{"activation": "gelu", "bias": "all", "parallel_block": true, "init": "trunc", "lr_head": 0.00634, "seq_len": 512}
MLP neurons of a small language model. Each row is named by its layer, matrix (down: output weights) and neuron, and shows model dimensions 160-351. Each number is 128 + 24 x the weight over its row's rms, rounded and kept within 0 to 255. Numbers have three digits each.
After each neuron's rows, "raises" lists the tokens whose logits its output raises most directly, leaving later layers aside.

L15.down1636:129152128153130131107139102103129128121086116136116136113141121150122174126132135093118146153146166151153093089131146143126128111140154117099139139106107170117137150138098114115140135153133104108124122154131121170117152122146142149107111158123149130149111106123132108110131135152197121174118074125145140114122101106161160131096132165079158133133102178140143159157113130147130146117139099132118139136114114118157108147082140131107109173133144111107117106110133117097104137114119139160087156141124113094122122142087119134147145127166095129142111140117116128152092124142113154132
raises: "eb", "il", "id", "ex", "ep"

L15.down856:166134155119154162127172141149143133100110138144107125123113127122151142131127112158110134115074122129136131157121138130095123119146152158136112142131136068148097132100111127115120106140093137109122114131145145118135145110161124093164138133132159113093159125106103104129111097116129142140086101117063150111131196162087154120075130116152140142156154038128134112139112171119189127140114128154128137162113146168135112151121122127130099144088158104152090146075099121140088121140130163130123127143173113111104131116135143144121136116135122130096134138132145147084114142100101066110
raises: "ot", " of", " and", "or", "of"

L15.down692:148106130132102145138109156125093129131130133147157132136119135127112097137138107133126127112103138110133145108126136163107139118105134079119128129152123166108136134112116129112141119126142216132122206166113131153111127133142134111186016115150123111134126156104132122127125091145130139108124133109128138110134104109128149127120115117139123145130122090149161123143121136159122131092143107108114131183095141102137123142134116142105118118023105176126109109122109143137147101106128123130106157133111120087132167112140137123161162135102144108073110152130148131113106095127135149122
raises: "95", "85", "87", "93", "82"

L15.down671:110113099143139159092160122106119128140125120104129109122102118141114144143118084136148103125114134129108134121124111132131137137139145093113148143152132145142131141114151115108143132150131220123118226097120128161103138118120121117147035116139100141119117182133151117132174072177121097114122138119142166122127100133159130136144136127154133129134135076107134162154144114113123123117109132138133116123135141126148110122147098120131142060047104176139172123150114123112158124068121125081127160109123143127109167110142133140159164114137156122114104151157142136154113148109142161134
raises: "2", "4", "3", "1", "5"

L15.down1237:138132102063137155094088124146127127123124122101119095145122141133135139128106106151141122145135132118121134177165111159106111076126114135125093151111099123120135153140127134120149132167140114118111092124106111114127104172175135151109091098129158157161136135122164138155096084109144140169134112170138131170133094158127103147124148157114128125109127133150181105071176153130128114163153133155114139118150110138121093110141138132117121115111124148131128120153102172086143125155110141115117122125171107146121126098141116133175150132091101148115117126148090146153086150099158111181
raises: "ing", "un", "ess", "pl", "por"

L15.down944:105120135121114102085132056129106123116092143071114123089131143184131122130120113099157156109132126134088131104127096125124135140150147087095157132113118163118116127090160139141096108171149109132100081161081090135124095148103149114123109160157087145136123154123125121126105124115101133183122114122135110133132115104161136121144149146124107115077125137117137135094113124121155152129121102119164121151162119163104116159138114125094098127124148175119145147122144126137135145136148145093159120106109133116140121134171150188164168091161105132160148118111159074179168122116098108141
raises: "ist", ".", "ism", "ists", "ier"

L15.down713:124142119118137144125122096144119094140117095108118133165163127109141156135107126136141091129128165153131141107149113122104150099094102134173106124136150135147114144150151087132096100159117112112086127134115126123136163160114130132135154128087115108164122126142163095147126135111163135136160157158146145134151153125138142145109139111071150143150102103135120146113182187139179142118106130107101155135128112139152135112068138155149142117167128124119106132128141165123126129109102143138092105117133121196114104076178176129160139141116151125194143126116103146143108112132098087152
raises: "eb", "ep", "end", "erm", "ew"

L15.down666:135082102123118157124064127131157157083134127085129132089145116143164157117126146123131109112132103136118106107095103127127132086149128105147062129136200095145096161106173105133143122108106111121137099063133123108146130154093130163109160132136104133130134115073150103154114118087137118126133139094135136152092121111114155129124177158102144139149141120132116136127097092118117148109150117130108152130134139136101121143145146128105171121134108154135149104158132125109139112111098142144147126115119134152097112132130102114136087107140133136106150127151114078105109114123104116135
raises: "'s", "ans", "ing", "ers", "us"

L15.down154:185073108127089150136156121099112142102132158067124081152105108162079137131127132109118101118118138120114135099084077102115124105142137111138136128178145173150167076141120166131111133126138076174128115136144104090105166128146152161109091120137115117132141118108092080140126141144145137131117129087138123148137145154127145124116157157118169139136106120116131129084133122129141163190139110126126118130142153185143100125105156123132155119156112133157182121131108133121141092130121154136171118181119127115137149121111100119163114161105126148074146125122135137124136109150131144105
raises: "ions", "ion", "istic", "ish", "ism"

L15.down595:124146110134118093103140108146121133158132148140157112153097096138091142157130096169124121130180147056093095124156129109092117107117103133107107114109140138097161123131150113115172166115103125097092140128102146139099106169108109159128179103138128122138150130106145132069127115129126151144098149134133112133124114142125120119148100145127161127109111106090130162102098103106078132094178125114105115136113102142120105141125150120118143150101087152172136110093136155122143134097165092114172144148121130123155145171158138131165144119129134100078102133176109127125144168110148134111
raises: "2", "3", "4", "6", "5"

L15.down1097:139112128148105114158162098134105113098124107058082107125148125173144139158103105160145138092131141122138152122105160100161156102112168141095121134113093115083134125143121150147116110169145142147173121135130153091146151153101143120105129146170095127135100105119109107154135104137098167094142169112129139114139145153170147108109095149124167175111167136140145140123079123126125151112105127130123166114117117165168131151098130125135117129104112149146169123101101137091109113112095134122078099163107125132104129152128163133164178151107107145133120098199138103138114085143125123091
raises: "ions", "ion", "ives", "ies", "ance"

L15.down1503:151113079160088116142109142154104140125096133123152159135139115157136165113151103121108111112143129144105107083066132154128083097114125130104110155131099163103170156138113151115159155147110133084122133126117141134132113167103109127109087117147098128141145147139127086094149149087164134144140115174125094149124136142114126126142122141159143135110102110134135113112123063173119112144165154106110097126148100109116102108112111107126160160175087117094137142138098133137113052112103089153146133148088154131183127139106096145166108123137108133142153139092171149123143147108105162086
raises: "2", "1", "3", "6", "4"

L15.down1524:115127136161121141131159130099124150123111123131135158121121121142089109078142098147138131113134082131130151097146117145106117091158105143123100145128167156078130150167121132137189138155122167120112128158101143160120116080124070110085115120148129118108116140133120138118165094154130124094106134101156156088133099096121138108140140123126183174127129127131129117181134144154116143142089106116137134142106133069111115111120147106146095109140091130156098088091109130111140103093143155180095103125139094159128108146153123162156102137113136151146114159136129184094105123106117172115
raises: "1", "2", "7", "3", "4"